{"n_layer": 8, "n_kv_head": 8, "activation": "gelu", "norm_place": "pre", "norm_eps": 1e-06, "positions": "learned", "bias": "none", "parallel_block": false, "init": "normal", "beta1": 0.95, "batch_tokens": 131072, "seq_len": 384, "doc_mask": true, "steps": 10354, "dataset": "wikipedia_en"}
MLP neurons of a small language model. Each row is named by its layer, matrix (down: output weights) and neuron, and shows model dimensions 672-767. Each number is 128 + 24 x the weight over its row's rms, rounded and kept within 0 to 255. Numbers have three digits each.
After each neuron's rows, "raises" lists the tokens whose logits its output raises most directly, leaving later layers aside.

L5.down1411:102180117096177144133103121123160112128152116160157127129085177116134108116127117142143139125131113121109157123168100184172103140123137121116125138123145114135156105155102078129113127111114106132095084156156146135122143127129136116089165153121145143135135127120137125118145178122118127114
raises: " beating", "ward", "ge", "ges", " top"

L5.down3909:108154126138118100145098134105134135160128129134154138141135121112119116129142111148140106145081099132132111188127101146143114090145135149111091100137123136126169130143142096076116103091110132145135104139126115126154088105111151127155118157108075155131112099124135126116130149139111138153
raises: " present", " modern", " what", " today", "bu"

L5.down3338:115155135099109138141087095149149156114089108110158134130094151157137146069113076111149128138147137150107110130107136153155107120130147137109118146158103143132123118118122142138138105116166150093083126105139138103112121115175128100142142133148152129106122154140136131164097157153138108128
raises: " low", " high", " higher", " early", " different"

L5.down1103:171126135095146110111148127149176101153164134135141153115110133158118074136070128128145121146138123165134106083138162119135142154133128126119131111143102118127125084107133102160146093118133108143093157131118132097124118133145129131096090113149094102125144141115138125143112117104132109128
raises: "'", "’", " capital", " us", "go"

L5.down2268:125169130122152108098153144124175136121147141132147152153137174106124128121137145109124121172095143136118078104088162129118115111088115104123097145171133136120137123124078127137115144118124138139071139139116123104134094167120052125125155134154074127154111133131117096099116122130139142144
raises: " while", ",", " making", " doing", " leaving"

L5.down2510:144103107108140156151171151113104122124073073131109122116101145108141100130121140106090148157144108101099111151130140119131126133132137160151150119149112123099126134124135127111122166153130138061145113106144110154126106137148136133161112134159141110141160138147130153116142145125127139137
raises: " which", " surrounding", " whom", "ologist", " photographer"

L5.down3614:133121098157096137074140117167128121157094164100108108106137121145123111152110159105133141140121166134132096123131142140207178164142173126139108092122157154145127129137107087120136148100140092112160144119119105104135118103174124144143200105123126077151103124117142107080134129113152130147
raises: "ume", "trip", "uka", "wood", "uri"

L5.down232:150164142140144162151089117144125092110129117117115113154140154141101101142115166108140118091121157123135104148144127133103137112128128175097156126140141135157144137098144164149106068106145107070098072141153154122115122142156143153117127148140118144120099074123150152125140080112131105114
raises: " building", " residence", " buildings", " house", " Collection"

L5.down528:141094102158128146123133065105173154120156137131127157107172160126137154085107087103133164145113116087153103109157121137129126151145089115131096134061122173122108148120122156078163137163125126150085132117133099126114115127131110104131123115102174116100126088147141123122117150110106103109
raises: " same", " 22", " time", " 28", " 23"

L5.down3466:158114154132139090106130128109120123162088151122142090123120138135138171139152167109131129115141121103103127142078165071110116131139125128126132133072129158137097096126115138168085100147098118145111124098127091127109141103159122119125145158121089128120107127134139104126150113154163147150
raises: " Semifinals", " general", "finals", " elections", "final"

L5.down1437:140155084075102103165065113135111115129179122132171105127133090166090136132097142102096143115147119125161148126138130094181136171166095112131129132191134144117148133100096136112112163140141092117138109123139081099118147133136096133136113133139140111131158104139167104163134134105148135126
raises: " secretary", " vice", " Secretary", " Member", " Vice"

L5.down3715:116115113134114131161132087117133089145168080142171161144118159141093120132126074151103135166082108142120140112128106125158101156093115103093135155140109108113105145119179125122104123146140119140141135142123132138155125150173111126129080114099151115141128102172095124125113092120098134135
raises: " before", " today", " after", " since", " Before"

L5.down2546:146139111133166114167139135111132143112114135117152138133098119126093183143104151062123114113109083145171155161123132186160118121117114135136102141124071113099143115138113184120117135102096126137135139162104128107139109089151140182137123144125129145089065144149131110133133168122111129164
raises: " off", " out", " away", " back", " wrong"

L5.down2130:119102132141160129122095134142119170141108193121123100145118100110140103141080106143138142113125137132134114118126162115106104111170127127105151144141131147116129178128145113106132159137131118125099070108140122128059146127149113103162120109158070143132110123142117129124135131147180088138
raises: " cause", " result", " minute", " making", " results"

L5.down1415:135109165121113151092118103159120136153137105091171169140114112135134101115092156151127117121124181102118119138138106122100133104151123105133177091057104114141140130157109132104119120124170130115112103087073142118124154099147100153107150089130121151144098111112129107096177107128140131166
raises: " resulted", " involved", " impact", " benefit", " results"

L5.down3707:128082122197155138126112099131080106127120091134155085128138133123140121153148129164157141164119128109137111137085136128111111110111140138113127139143102121090106121124101122158140134159123088151161129096096123119112113142125153133138124158144069133118143125104158078101121118157113106120
raises: " confirmed", " created", " added", " destroyed", " ordered"

L5.down1665:144158150113123174137135099157133133110138145100131122162140145093105125131075103154112135156117125074124080164129142127127150127141123114135153129069191085104134158118152130087060132113161123108142142082142129156100124127092129063102102139138124156106119074099133119140132096145123106127
raises: " agent", " agency", " team", " arm", " society"

L5.down3706:159118100086103134128156146133137142124135120167148186128138143123124112072128127132101115138174151098148145157110173149151127138122086112107125115105146143132139129126156135138101142137134117145095092131101104144142145089158106105121156120161143126074149143120151105145135144102150102091
raises: " about", " 1–3", " 30,", " just", " 28,"

L5.down683:129171122098125092134123104128156145094089111097132134095069127089155144076140143142110133144124092155121109172108141105115158159143065120139166110120123108131127111113154150137119112100152074128085107110113140117143146133131138147092117120124153133151135081109105179147111136131096110098
raises: "–", "–27", "–25", " reader", "–35"

L5.down1890:132124111154148134138082097097154110124153087108117116085146113100142101163118131146097149092158106126117124146095102150143167085142148075134150108070142137113125108165165150112134086105140146114167144150145136147159125171110124134094135168115166119106105122127122199088136117127117061086
raises: " Workers", " union", " companies", " League", " Union"

L5.down3242:134135122107137098124109123138098147160128138124122183110116116125179115133139105117159114103097104145153107126153109148146118103137115102095117114144085124146162138141137136151118092122123100129110104174133137107121095133127082140179115149138105136082126120135158153125122105103135152134
raises: " unable", " slow", " difficult", " rare", " safe"

L5.down3797:119088126082144114137091124132176099128156118149114122163124094136156119146155148138131152137101130139133113117167138124149136106099105105137132160096192140157127131109143136061122158139128125121117131110176173105126152096156107094135123166114130152098110113087100132108142128095110134134
raises: " himself", " themselves", " herself", " itself", " he"

L5.down1652:105114132127092130097161118128130115115157154134156146109113139153139134093129156102134116120135128094115145094126174106129140141153112106128100104123113105105134141100146130135140119128147117123127130162178132154126141121099107121108136159139119106112136058137110089191092115112140172100
raises: "'", "’", " fought", "′", " battle"

L5.down1333:110122108114116102135097168139159090125114119141171103128135128116126140118126188112121078114079079136133109137104134117109132172152144093160081112148097131194136142138139099104152163087125137139149137115107094149131121114121141173122104143139120149090156171140127149121115134108146102131
raises: " any", " known", " publicly", " available", " active"

L5.down1072:175146110135143085163146127103121103090131150119141132169107144092148085182093131106085101140156122129107139121148091109110156136131173129124104148126131118157143142124129126107136117102132119124144109104126137128142160117115129131118141182134099138151110125124126109073136133109125104143
raises: " defeat", " Civil", " War", " war", " Incident"

L5.down1165:172160108148087110087151128132085140125156151100131112131096154092123145124136137149117158145102128148131129160163162080133136142153158114121160095128124107134154116093142180127156099108126128168142119104130145104127099125184149135195169143113153100143125089121120143113122144151144128108
raises: " range", " areas", " capacity", "era", " numbers"

L5.down1217:113106115163113145145146115095093094153146117173132136140137167158127102129129108136112097114108140151138120156129105127209091171167133104145094162110136105158141139124124148120097107114144147138135115084156153103101119132088121127120134158132112164114198121171115137153153142120117119085
raises: " by", "71", "68", "72", "69"

L5.down1603:073150163111203161092131127135142112112159095125126129153110173147116098135170105096112119118090083139129098115139126166139135076122120137101158128138109135151168131159102151100172132133165072165131113120096128118105160118125129126201119113154081113094104113119135143193116121132149131125
raises: " further", " continued", " more", " better", " possible"

L5.down1757:114175134126135138099082146096135124112158131137149133115170144099132124131158146124131159065110140188104147147150130117135114118162142114141149164118085126120107140124118132126155139091138120126144101144125125109098108131136151160185084106141105097159140153153147181134144136116116103130
raises: " calling", " out", " called", " label", " point"

L5.down28:138113094094153171159096158190165117151148135127111132149110089167160139159142139123109114142120110127116139120132151094171124096197063128134135061117098093126127134106129121135132101122095125160136101130130123121099147161128126130107141141116093071133157147128131103165158118142109130140
raises: "o", "ao", "je", "no", "uni"

L5.down428:125156109102135136142142091109169088116177148146104134115158127144053142133146092076135124118076102095072139135134130115153120122110083083104125125092125146139148113091142096146134192121159138123147156144136146097079161092120113147172113085119169151074116097139144111149123134153132113129
raises: " USA", " JPN", " UKR", " GER", " RUS"

L5.down2841:113128116111111174105145125138095147120139140129151152110113137083111108100078116150150144132113133108104118091137123124105140119156106126113120126134122078145128167135148129147096086110125126153133126161142163130113128161124117139129105172115163144132100126129139132149144123097138110115
raises: " reference", " attempt", " response", " protest", " effort"

L5.down2716:138122121136137118094130134126134158085139159132154120142152105144145113132138069126094112122115142149113113130115116118121128140151115120138148116102109167106125155111100112148110075171139122104119148120088141132128090125132118114093147137128113139094141122119140159135141100123068084113
raises: "em", "e", "uring", "ère", "ini"